From a checkpoint of a small transformer trained on Wikipedia.
Size: width 160, 2 heads of 64, MLP 640 GELU, vocabulary 8192, 5.05M parameters.
Architecture: LayerNorm before each block, rotary positions, normalized queries and keys, attention and MLP in parallel.
Training: a variant of Adam for these matrices, 141M tokens, 8613 steps.
MLP neurons of a small language model. Each row is named by its layer, matrix (up: input weights) and neuron, and shows model dimensions 32-159. Each number is 50 + 10 x the weight over its row's rms, rounded and kept within 0 to 99.
After each neuron's rows, "fires after" lists the tokens most often just before its 100 highest values on Wikipedia text that the model never trained on.

L10.up371:54 32 56 60 61 52 40 56 30 53 61 52 38 48 53 50 36 52 56 46 33 56 46 61 62 52 44 33 51 50 44 51 45 45 58 41 64 60 39 48 53 54 60 49 27 57 54 39 61 50 50 60 52 43 43 40 50 63 54 45 54 56 58 57 32 58 41 51 52 48 54 25 46 44 57 64 50 54 34 51 48 33 34 61 60 74 58 49 47 45 54 52 44 80 65 50 67 46 34 56 47 56 55 32 61 47 22 42 47 38 49 54 61 66 55 43 46 56 46 63 56 45 55 51 46 43 60 31
fires after: "\n", "s"

L9.up405:47 51 54 52 54 52 30 52 58 62 48 42 33 49 58 57 56 48 55 50 62 76 36 45 53 45 62 37 38 53 43 58 61 50 64 50 67 58 61 57 49 36 63 80 43 41 50 49 61 51 33 61 60 55 51 49 30 53 51 46 31 46 49 52 46 57 56 50 45 56 62 48 76 35 47 60 52 54 52 44 44 50 35 42 36 46 60 44 39 54 49 49 40 37 40 33 55 48 48 38 58 45 65 36 44 48 25 56 48 65 60 50 47 39 44 64 41 54 48 41 55 42 69 50 57 54 52 24
fires after: "|", " in", " (", "–", " on"

L7.up359:46 69 66 50 34 42 37 69 42 48 59 40 61 53 58 55 30 43 57 30 41 39 37 42 63 58 53 49 39 39 48 48 52 50 40 59 42 55 51 48 67 45 30 74 52 52 36 62 41 53 44 65 56 37 44 54 54 44 41 41 46 58 55 46 40 57 42 47 63 50 43 60 45 55 56 39 50 57 57 62 57 47 45 53 60 42 45 49 65 35 37 48 43 62 42 53 42 38 58 71 39 51 33 43 54 48 45 58 62 46 73 38 48 42 47 43 64 63 42 50 61 77 47 53 39 43 43 47
fires after: "="

L9.up294:38 58 45 58 35 60 67 53 56 50 35 52 44 42 56 37 44 47 43 47 47 66 52 53 65 55 68 43 55 56 67 64 36 50 50 53 49 43 45 49 54 49 50 45 50 46 40 65 28 66 30 62 49 66 50 82 51 56 56 47 38 44 54 35 53 59 45 58 58 44 42 47 38 52 44 48 47 50 43 38 30 51 44 35 43 32 47 62 57 49 54 62 49 46 64 32 38 43 48 36 49 28 46 56 51 51 48 57 46 63 51 75 47 40 52 49 58 48 58 41 44 64 53 47 59 30 51 56
fires after: " |", " (", " a", "|"

L7.up3:63 37 61 62 50 55 48 53 61 55 32 43 37 50 41 64 44 45 43 66 37 43 42 48 55 36 50 55 60 45 35 46 51 44 57 36 69 46 72 44 63 81 65 32 47 46 40 35 52 34 46 50 55 46 73 50 46 49 56 34 48 32 56 58 36 52 54 51 48 62 54 47 64 74 49 41 51 61 49 56 47 62 51 48 40 65 51 66 50 52 49 56 36 46 63 49 60 44 50 54 64 70 63 55 38 33 66 47 53 43 51 35 60 34 55 35 44 55 41 48 56 38 54 54 45 56 40 60
fires after: "|", "-", "\n"

L7.up560:43 44 55 29 77 41 45 56 70 61 53 59 63 45 46 56 43 40 59 44 42 53 38 43 43 55 39 40 64 52 51 51 46 56 52 54 53 56 49 27 61 54 47 28 54 53 37 52 35 45 48 55 41 52 48 55 62 57 41 49 68 32 36 48 51 71 73 45 43 54 54 43 58 52 57 47 50 45 45 64 39 50 56 38 54 58 45 66 59 62 48 67 46 69 52 50 64 47 44 57 41 29 31 61 65 53 39 22 49 34 56 58 44 58 49 49 59 57 54 43 61 64 38 55 60 36 41 46
fires after: " 0", " |", "R", " U", "F", "0"

L9.up514:44 47 53 66 65 60 43 48 53 53 35 29 57 55 49 56 35 54 36 59 45 38 44 44 39 47 51 45 67 45 46 40 30 36 37 51 57 50 55 44 62 43 63 57 44 49 49 41 55 56 41 45 47 48 42 59 36 59 55 53 44 53 64 45 40 49 57 46 50 42 71 46 70 46 45 48 47 44 66 34 53 50 44 47 45 63 60 44 37 59 37 52 51 59 62 64 63 62 59 42 63 65 63 48 59 32 48 60 47 50 45 47 32 36 49 40 58 63 41 50 54 52 44 51 61 57 58 27
fires after: "–", "-", "\n", "|", " ("

L7.up282:78 19 54 60 44 50 53 62 34 38 63 56 52 58 57 33 42 49 54 51 47 46 61 73 33 55 55 43 39 63 63 43 49 41 46 49 44 56 49 49 63 46 47 45 23 53 46 45 57 51 40 39 37 52 47 40 45 54 63 53 46 56 48 55 50 29 45 53 50 52 64 39 53 35 43 52 29 68 62 50 60 43 36 43 45 84 56 40 51 56 48 49 61 65 38 53 52 55 36 43 42 50 57 51 56 59 41 59 59 65 37 56 62 72 55 42 47 54 49 77 45 40 55 40 51 28 43 41
fires after: "\n", "s", "\n\n", " area"

L5.up47:48 32 45 72 35 62 57 45 54 55 29 52 53 56 50 51 52 41 41 39 49 51 49 49 54 50 50 32 65 49 43 49 51 43 62 52 50 49 46 45 28 45 38 67 46 58 55 53 36 54 26 52 40 77 62 68 57 49 59 42 59 40 63 53 50 66 52 65 68 47 52 55 45 51 69 56 31 52 44 39 29 39 54 62 52 66 49 61 67 49 56 62 42 67 50 51 47 61 62 44 43 65 61 43 42 44 35 63 52 45 61 68 28 47 54 53 59 61 62 32 52 48 55 39 49 50 51 50
fires after: "\n\n", " (", "\n", "|", " \"", "E"

L6.up322:30 47 45 42 66 64 43 38 53 50 42 63 66 58 48 49 58 57 53 53 60 42 70 54 72 57 45 51 62 51 52 63 49 49 33 43 58 38 42 56 49 28 48 32 48 59 22 59 34 50 58 44 58 48 49 37 43 48 50 48 54 51 45 57 56 56 52 52 52 46 49 58 54 57 52 48 48 30 57 56 64 62 66 51 54 53 48 67 61 44 49 60 57 52 36 41 41 57 56 68 52 38 43 47 56 48 40 51 52 54 61 54 38 66 53 72 50 72 39 49 52 40 35 40 17 49 67 48
fires after: " 0", "S", " U", " 1", "C", " Kr"